config = dict(
    n_layer=8,
    d_model=384,
    n_head=3,
    n_kv_head=3,
    positions='learned',
    qk_norm=False,
    bias='all',
    tie_embeddings=True,
    optimizer='muon_variant',
    beta1=0.93,
    lr_head=0.0129,
    final_lr_fraction=0.0,
    doc_mask=True,
)
MLP neurons of a small language model. Each row is named by its layer, matrix (up: input weights) and neuron, and shows model dimensions 0-127. Each number is 500 + 40 x the weight over its row's rms, rounded and kept within 0 to 999. Numbers have three digits each.
A block is one neuron, or neurons of one layer that tend to fire together. After each block is what it responds to, as a language model described it from the Wikipedia text at the highest values.

L4.up605:588483524476544424448492549423510505473494557482447471518505510535497480471437444431482512488587472489474503599488473484484572503506523515538471495547440521454456484541497459500463489545528572532482407506536534535426513509468488516456527513552491492481496530478552485461531548577561491548465535605515480460527557517523533517438530463494473449463400533551505461500546515496560433512473
L4.up612:568476490421470457490518483548529559489502560456528500453392499504486513437462558475538471445561494533450475563494555553503499444493498434546513438546490502558481437542537469509481561512526505486448456470541488481429584497558470499417454513523529522511422465533503497580582532502523483525503525486481450447483507519481544492460570418493571446558402490547446485497486482468486504460474
L4.up1210:483432457507481485391455536495464512449448495553497411515473492508557541414485408483453490550511461416480452518467465475543461513477489453542548511485525477455519511501583377442526509469489533475513527529506496466471508487453517498515534558525496415502504509451514502461503534475556513444547511424525572444502476420497522475454473464457471496541480527525477500442515505553499459459497
L4.up1515:515464462491470412430550468489557529476481500518563460456490496470482567434455481492519525467443472522467470569479594430546503490497487475502538472514528519445543456467499405508460500498492505522528470491526540496520506545505506454462456531536513481499498496486515491553467497470546539467410507456469496498492518490442479535468443467516525437475375571539460454509474501473429487526501
Responds to: Passive past participles. Past participles after forms of be (was, is, been, being), often with an adverb between, as in was released, are covered, been rejected.

L5.up172:509484391493545505566474493526524476573530505468576494506515526438539517482583455458456469553433541525460427513496486438471492549499539546481556418511521533529518528514501496418534522537499516529505471532490517432588504493415532478495491493483485438496454506594498537440569524542490457525517533591482543505479470541431535488495492514527520498530462489506508483570533482489465514495578
L5.up237:514561499582588506492550429472529475443545498527455512501518444438457492497534502498524549450532448465469444569476531483532529482462502508514481502520441428512506575536550460506423527494513463490540473467528541553576499542529479463498475500435398504535527503476472499468564464513525494461425538461500485419510555526476479494549462547445451461481453576546520448491533571540417491534455
L5.up308:522474440488558490509471526536509408497457532485497394481478598446452510563531460545508494511494500487488538487488514508482504553445463601500428534524522526483500499524446485530522462443524551536471470471488501506558514503453509501514456472548428534459464519514412513497498508574570416533439537559481480468520526531503499491540503522507447519480453586521496551479580464486428483537496
L5.up350:496513515470524505510402564473500444528516513497491535552461567475493597512480542486517519484504533476517457446536545439477500495440522487493534507397487500513532437519454455461526546531499550539521536441476530467500517524512564539539516568514518501568520439500457476482454372510506604553446522462494550483461480484478492494473543543498491466481481530489444471499523569529482536495490
L5.up418:479499427539485574467511511520583489480493559511468458494532557549537533500447440567475453426467486476485503486459437472515469544504460496476532475473473535537534433546490473455560544519564526502518503458518529466559483453480537525496477577491495481443545515473460538400549479459439477510555558562498499508482528541530488486551458578437487544570546504492484497532531473530533478432496
L5.up557:541482474568524472505501411501535555481543484595540499461491511495437519485537487508512494485548495487449471492521447466497516434479492503430533435513437502480523523519530488496557551517458504504533534482447484488502527489481488493470443477496462465475495495402532469518517482418491514551481529504417522459549498521482501531492516508442399513425496524451518503541498490562512489509585
L5.up604:558535466511489490522476508471502499504501516435440536524480506516514439499482520500539485501555609481439548505457507466517466441500499526479545454416536512552454517521499472512553588612550534488484511441524430505512486548488565443549504558459484451478494479553515499502511462517469519611579508479533525464441526460514454472496557551464536530526494477526525410459550470467474538520482
L5.up639:456481528544476464506468568517500488479537522447483470522456494519528509516487533487502498505529573560513514520584540478506455579373498536464553506554446521568477479535485408435479469523528504481490497493467451454565485565570498541492467484569537520473431520534443464509504535606519458560481497511483492554537470477488491512553534512485502516519532454541461520489485512490457477493531
L5.up795:493408461435447462531441457519487457510507534508451463460484514500525469549479463531463467582473514496468512450480497499566478537469403491476508489452466456476531479517523512506503556470500515462490455504497496472575496461483540523478543554507524531454464505516508528531520522519580501529443481594478510486448542459513507578552527534420514531477483528440494437466520495529430510506550
L5.up811:516496506596497518542438481511479459496527495483568396525419480480492447583460456578480556470509479503489466540506526560534484483479430489554530515478482510556496526524515512551455463488512467462597469405473487519504465521512536484519442501448499492546494575533535433532602449520456530537509491554411454507472553489445520489574515587498451532542484540399549460484438499498453489530525
L5.up934:472477517514506490525494544488496452495507503520566453542501479477446508498523499481432544550477548505413553465526489490466437532497507526498474595441580501570533532516513522516451516492510500523509492510438515508551507444530525477489480623522470472525493487515512507522531453505484483478472521621521499500422586485521537492471561524468448497484549534429580448519504527559513416491520
L5.up1127:599536403565534484489443512529539485419531483490505503503496508498520512513507448487474486452485471427463501482508560478504500463482457510495537452446491493516557470541538459524515641530543547544514426454481528474530525549499490460502470480501495437470500447455494531461556508520593477569518474593512551463489504537481518480509505533470507503542537524500536415532579588403426553435535
L5.up1153:535512426606573500511493447503506530468487515537505505461498519447460475527497476503536468471517504452553548523537495528503509472499460544486496446500582508539473522506550504453541471506512481523478481453520492434524516539543544451522502503491484492534538516479478544528519536542546482542491462510499467463441516515413492497547488570498471494540444580509505454559545549524475552471523
L5.up1287:505536581474470509533476471507485534579456547493512499519509519528486480547523522488456457511464499560531473476539455489543408556473493548498534464463484504445539515495479472462425542516487491530548506390452460488485455514487445510494490552544473514501608518456519534495522542515536444530515553428525469549459550457491454477461534453494445509513544493496466475464566576493527533516469
L5.up1359:414547523470532511510515505560538561438512527486505394422476540497482501566506489477489499560430516522447548556570471508490498550422521488523486518450530550455436458477525466444474429506509516630529428496521520499526489536451513514521503534434500540516528569544472444462526505533505527522427582507553480543551514553519505501543544446510427468566523526420532466493479480459488480488499
L5.up1362:474478471490546477484507469460481428458534489473453517498466458466507514539468514473551526504532459527516542494514488438541515608471456450558450525478547469505523532593506464491467442442463484532493489522487536482498441565461531490439451451504495576430446479568456493503449437542513494454379559481456519494503583475513539542528508494468509478547558482554590478451482464490444435518575
Responds to: Personal first names. Final token of a person's given name just before the surname, in name lists, tables and credits, e.g. Matt, Rich(ard), Sylvia; occasionally inside surnames like Seag(al).

L3.up1002:575558447550511493443525506581498439515430453446503496470494463493519489563478455528486445445482500535494441530494527429504475531477448467526558455483489497517480464535549450518512514542449576584530409548503543540478498571527454490442447460489499466581506519505494565477505524494473411532488469528531547549502539524480492507497565568516554450477509508462559459506513577429482486482564
Responds to: Personal name pieces. Word pieces inside people's names, mostly the first piece of a surname after a given name (Mark Rob-ins, Greg Bald-win), sometimes mid-first-name (Ern-ie, Gl-oria).

L3.up1470:429475468492496496488542483550551484447555544487514484549483483522557508524531502576528498509482572499531478439484492432538502530497557480504493546491470519486514422514521522476510501470420471516496536442465510504450489446450567477540475527488464545594469512533513525517502537464440459494480512464515451536500521521521530479483505397446520512468546519551537518523518526516483494447488
Responds to: Word-initial capital fragments. Single-letter or short first pieces of split words, mostly capitals starting proper names, as in C|lemente, G|wangju, H|încești, C|Beebies.

L5.up151:473489458543555512485590480457381480483552515471444565465460472520555523523542491560497447498433429517468469487496521522466519494474503545484527470454461515468554486501406561596481495541557528472565489502459466429477517452545488478480527563493520525613505401491583424500503571510509527542500439556424503531503548411548489509462485516609437458570481496483489420457511468491525530552547
L5.up315:528472456467460484453508521501478517480502544522504462488514479535469531440504494410428524461493460383434517510480467524447570553510461543432486536450562484506525466517519511544537545517485506565404429500484471501530561496574415501548467497512490506552514575527446439579502471519544551508503518498493470510488557489512459505517502485525515410496381479489486532459524514487454505498475
L5.up455:446562545470492507489546510478517504594507490451436468434502434556532479487491465492577484458472540535466590466544439516501534505520480527533572406499512475460496482500447438542527472505515476500514487520483488625611490493540511541464416512523485462471502522437503472561492458558496581407469524457487477530468504485531494573451556503509523501484535498506406535516470578400489496453605
L5.up540:520581418458483489514512499381510471477539484541496586470523513505534524464516455504569511503589518481477542505425483537463511485490498522472522479424495561510495457504523461538433477509482514545449533544474490505455472434508519505502506551494395450505472492501553484479451524523474477423502503433480525492534498479524528496525443491487552497476444490497508458480514476429466495433490
L5.up576:449573594468502468508531475538424586416514520516490506536491478570539512467514541450494486463521433463481503499535553421546511481486451505500529454476593472451483473553565541476544507496437497538488576416428453459461546487512515499424525529506514474544455538477493504561447553463554516484510473438457571493455496496527453494513462567471414507534474475501490514497482487474562491491465
L5.up671:426532518421545457513530497412494511496535530480460483531454446545528497498515539528485461423545528512487542543522498551482511472505445562513511567475535462536507495455448524468417394511474538616462426588521477511477437486510453535510535495548434530469493455552537488542482521542540527478545527538560497527555529507534461523503540489510475507519463509570530491512467448456537438510499
L5.up702:462485567463508380496556479513463487513540518494465483488483472514576518504443532453494468453499498505503464477480514525463511437499455532528571459481469441529529419452507486524501478466468534517469484474488563564456474507482523488493484459559480488543473440449510497507534473494498459483455515472558589545520551560512486477528481483436439504414398489477481483490498483457544433455506
L5.up789:530507524486531466465542470520491474471553620465418478520541437578519504510521478445534511464486469485469504510467491542427527423508478522495518452500523515431513455509505507602518480509435525455427465496567449530454520472453471512450523460548532492515492544466468430512592592560568542461498449499559516540528593508468521530509511498456479512462421561517437479465496482488553463577489
L5.up794:474521496523495422542496550479492450489551534547500508500473520551507536484550514459530426453467500468539504478473415513450544511556497500501503489548464492494441489512523536527465577533588543534538487465452497445468495480496550595495512477551491388546503519382495513558461527577470615476514494558523492466528525507553451534478483517449522513560455594557477477461513502481464534468541
L5.up932:517502443543490488498597517525484541515545466474473490462507502480585574498487456466497444491470478497514573553488495426564540432472515482574557545471483505485513440488482500523435493467515531554475507531462453517403524579515501423503461541514414452470500502485438523501535541498472511486565526506444509505510496510508508504552466475526551487497388544494488436472481512466534479493448
L5.up973:541521541487481524463557557454458427475530503499460490520442492457552517502528524460512415483472547465448537551530407483477508498485564547488507466532491436477541486524565537517496523496511433489480535404467435556494492530468454485495532454529463507501581534471481521517529532454484509560474488422492525474524622488473565480432539601483513536530477559473462467464480416536578394474564
L5.up1181:458533493467478518419507499430528422426537478473505490457475506519513508524519484492474508405519478527488577567484515479539489511554445511467510474479468498507505499477476525500491435494459530479508435509479527535546526516515511542377481485550467500516494575506460498506588555503557520429518473512523420537527495527477488436447501566517436445512535565559535464457465497482549434501553
L5.up1354:479541536460560502486545534533497503518481491490487533514509431433550479504543522532463516489528497508460507528506568479502555534467422447447534561393558473559513497462530539548464524474458511575451533536517535516384511560450484499473515521492480448509506489508488432470443461486565512541477556527476557552472502501536522473520495476477512434474411499482472447481487446520535449515470
L5.up1360:459484464551472475516555464474476508526449512561491456466533470525521526522519525502560451506461538531524495496459481519490481485454502545453518587555414463533470434446523488466491477498502581500531559513416534508454526465547522536474491438477496475493455512498448513624491546485483508473449497531466560531492504480468472517552466478467370541496492479518538505431499465521453574438475
L5.up1473:540456477460566481484590473497502408527535504446521541522473477511583471469522459478505492406563465508478482527489513570555517468568550483518521502433465530490487443517458478513503509498525543523534425527455508529398516509554476458489509468554565469523442549470513467522503588595529486482525412556522466451542557493511547502464485541506542465454410527539445497485533451460537494518490
L5.up1532:442549488538537555469478526509456476471445488479534560511476522492517522485514533492519529503525497473515490513602493561534483456488540558452497482484552423558507517517520522482534469463524470517571485473366469506496542495496479507483530509558407559510513457504450457573536523491605457464585529526490493539546535502561463520509515535482456519529472456514494494531466487502593499493483
Responds to: Participles before prepositions. Past participles and measure words that set up a following preposition, often after is/was: located at, known as, built by, 25 mi to.

L3.up1135:453480449513559449490538538474541576514539464405523452543412490520413453422473536459496459498517487533464479548498510513473518488460504440510528492522533582501443464545530431506494567473464545538553509498473552513503494463578504515477476457527505493533472525460541516535545470472513485479520461530555554500469474487519544478498452475459450494493461554493496485425490542545452470507492
Responds to: Passive participle after be. Past participles and adverbs right after a form of "be" or "become" in passive constructions, e.g. was renamed, were largely, became widely.

L4.up224:516517454504501423510414534500501510508525514517516535457536489486574485492512551483537551518466502522510515476431481486543604525460462429471543534457520501519545581515495500403449544500532508551507442579554501482520469462508492531513466520549445554457525486480550573584497511484448554530412468481463498514513516517487553527524455484584501453522530447476464460474493502505392467524477
L4.up909:490472535509534501496484464492468472490507500457487506472473511453505452484526556564455456587494536559488493495501485459501554491432420499528531495427527390473493509561485605536546576503462465596506488483457438537453487521483457506525444509408518499509491517480516522484447525529474491429446503553526496404543492503529519491491545567430506500467517509445475491564612523573526505451569
L4.up1041:474509504507465452450514497525502500521589465483477522543483453448492449483451504505562546540494495477446508495468423459462495551510450499476503504442529457531506543474451528483541464516538502531460494516462439519498425515508469595484424507511552487538468504474547496468460518474471537516478480470427504516481504435540498462513518501469515443470518515519448457470506503411542502475499
L4.up1069:449459510498515460485553511489496503456531562535540521418498525503550469476534468521498510509498432531469478439546454447543549525455497483485474536499527463609553507444472528504545462460505507444503473452473526541465514468521542573474463528587518517429491535573415559533466499495514503408469462462515441451488506472553430541584517428446460462546504468491473531484481501545484490541515
Responds to: Word-initial D fragment. Split-off first letter of a word, mostly capital D (also d, T), in names, titles and tables, e.g. D|rexler, D|agenham, d|rainage.

L5.up0:423488492536435516458463447516543504542440543502456490550465494538523500441459486540493447463499497478529507534506501519499477567574492432505506555493456518518547548497569451490433480480520544462445454459490483612461520465493532496501506544447531468416548437604529476491479498505466535504493456434475515451467572444530505459573565571498484456582530542471547540433463558540516501470499
L5.up64:455465479534429509522460475509520479492468480455476505535489573524494507474504543574431520527512463501467495521448460523452550512526447496540507462524455546562522503518488474476489538526508530487449438467530450463457481553522490490568449469529494561503503468468476474427489493480530497501574525516474491481516569449431515449529523522546553448423537477459572540552517490464497482460489
L5.up68:516506480562479479472602392503474494445505567494530390539461514516382477409456482508520486474434604513516462383472487539487470509522528502475588538442570544546538555457496522504458497496470519480496487591490480496517492539438471531521442440521523567498541557444507520490512554510575484508406540522477544494500483531445515498522485542492499530515536482465445548479463590524472490469521
L5.up70:473490469542417456454511444539542530480471535518475490564526550534556487535439478536519547492462524460456533524427556472436491530489526486488538519484435477510475593497425544405464484472461534496544500423541479431499453482410621537537481548454512532479517432454474571471510539552491546543540428459506524528471533454489435437519440466520483595500523474462604520523539378479503575467477
L5.up71:463445519492441469499507417410520443464488505463420483516497539453506469433539438557446532536504497535509543523522464437464586507451502469560524508459441446523524526570531437484583454494457446508535497530463471529477485485536496519591454462543557586517453432512538479394439493465472494486474505466445518438497558454498503471515497531526474462503513502473473536505466525573533500507516
L5.up123:498467470487492550559575564433489506495480569506523470570496474488459429535585544471481469545455545538502457469528491510448496504449474476527458582494541398545556549449522517510499490526488470500553471506468496421453496651398541502498502504590460477484450467488461499486467512508573538492511459441485513485446549551574536501474475548565470548457555489545524603473472454485443540522458
L5.up146:492557489587555570466479478499472514502477483518504491561451448500508491541500520482548476454475504546490504524501518457449549557466465503452507549474533468476508496526418545481484452514488520640589506467500561481455436477535479496529441460420454592495393476559470438479544480442482515573436553527425525519480596447476565419513477488478570426511504423505452495456495472577442444466473
L5.up187:449485458544448474480457494462508514465536485438484508504510474450473523456540514445519514527465542519445404482516517483491490554502508446485514572527489466461524532493477503516460487483474540597498461509444464490492474445471474548529489451517565566510407472471498477542487487477496569471456545509486559488457572507442458444535560461537485546536503455476393542498429477527500457521471
L5.up302:468504489487490439459601500528449524480463412467456553575534560514424519524535531465491528494490474478493512513492442420515474534553499533525467561461547490546480510543523492480466508504498537450480501576457483491502580539506467531500464467482510543539437598483514552576485570494539570477537485515487445491562538461560483493502524478548557460433487506509546499507528489535487507523530
L5.up483:429550507536497517483471392594477499583437514488552556425513536543484511463557456527465526577492445435506503480541517466492487490500520464515503505508505386477480558511525470438493461579475527497538461479499543506499478565463486555510464525497579514489454497421507538464447474498509456494504514515527559570493508569507485440520558474486493500524528511526523483533541504512556607524536
L5.up584:514499433514537566520495450476515509490497566456418536504586503490484524524551467447469491499482497524489543438506433495476502481453516485483508589567443519451531499511413399464450488497496496492501467500564487498459473523478484412524430500545514515496412463487484502523520467535579462514549495503476543482531597535522479507408475493605483577489510535529430543505565496607518455472532
L5.up704:458453499498515447476553464522479531578525583473471468421551476530498468498497488469516473490472521452501437503512520528487548507528512490440572443480475416517548496554466435428432566540499529493476495517464476443436440476510534444525499497491431478573605521435470516548445470444578474450481483493516527492481453528477493500591410482497505459565444539443524513538496498444522529427445
L5.up709:494497451534471499517506474534498543531431483481568461469434560542528503494481473513491512568444469544504409545459513537442538488515429477501550563462509451541465504519543505451479520578460494545481500515575506510384475526439501543488492485558495498417470482526512484467492519456531552469497451505523533453538542477485494519528450572518518491501560543552459558563528542463476522517519
L5.up891:495487559519447568492425492431526540478539552487474532465475549510513462451546502598496533511505528440528489501460519483510557494497459450520602472408549491468495512502525443556548465481513519508560484447471498442388497548501521496514510479502508581398488501516525499492464423497541424501509504549542502462515534501532444557508423548463473555433503459529484534556496542454488474502560
L5.up1238:509511467510427475481547520484557488460502519469543457467425440496510501477477521415488475600580511520480495481512489501456539455495497526580520341504483486471493503518525537513455527522494562466542542520486506494517507516474441429433487494523508473545562493516407337475466512559509479565469522480519498517469424536491567532453470584443450536451500443520530587475542439473542499463485
L5.up1313:542445519494483537470498538452535493419399521497548480472456530463520544481479460474518476525457546479473514615470410521431484576521446434514453517537495502517499488539504483516503483460452423541444471526485545535506521546473484436499520432581470526519476594526509473398592493466510523551616564539504478506534481583459492463484491511531483504509476482460487537521500550469458497520473
Responds to: Word-initial consonant letters. Single-letter word-start pieces, mostly H, C, K, G, V, that begin names or words split into pieces, as in H+oller, K+amil, v+irus.

L4.up318:484506486514501426509468529516510517549576568499510563446514483454538472526491500501552459519460494497475591462496540429525476539462457480530472471426567457483475477508547449537504536498494527520542498479467527457600519580494503507517435527424507572548536441535520513539549466471488537575510433513501540499474545395440452466520512556550514528530549530516527500523538474474421501509494
L4.up361:487479421489572514510547450481526481511551496521497457484597514439564449505453510600544488485465545513602507513541498498522483530458498539620456522443550505511541534496500454453480557459476497506508468521539561448527481496550512540586451559463544524504554442539500470427511474511461489533497585489489480438483428444520478551548517571484494500563532494545479545486503433532468489524516
L4.up441:604543492431572523481518479503476489483504513522395479549489534474522452533501579472477487521457581469480545416423521439468511494464490529537477510437502484526552543507486459515548558525526546611500469518513551481467470529558531485557493546523572484470567472499532633462522521546532505517464545485523494505501599468497432536519530553387540503527558497514532490541542516443445549497484
L4.up908:479505552467491495493400536486406478470488541491511539528503546536535527542478489464504424477537525478522464498485559484455535508475509496491471556517529490497484511549559426539594484528448556573518452503500522521532461521515546470512463531542538629539551548499497483475519572564511501473464456564548416488476556528529479530597518522487445528465484519441543477432524447455413495464508
Responds to: Surname-final word pieces. Last subword piece of a person's surname completing a full name in biographies, sports tables and credits, e.g. Ask-ew, Corazz-i, Bark-ley.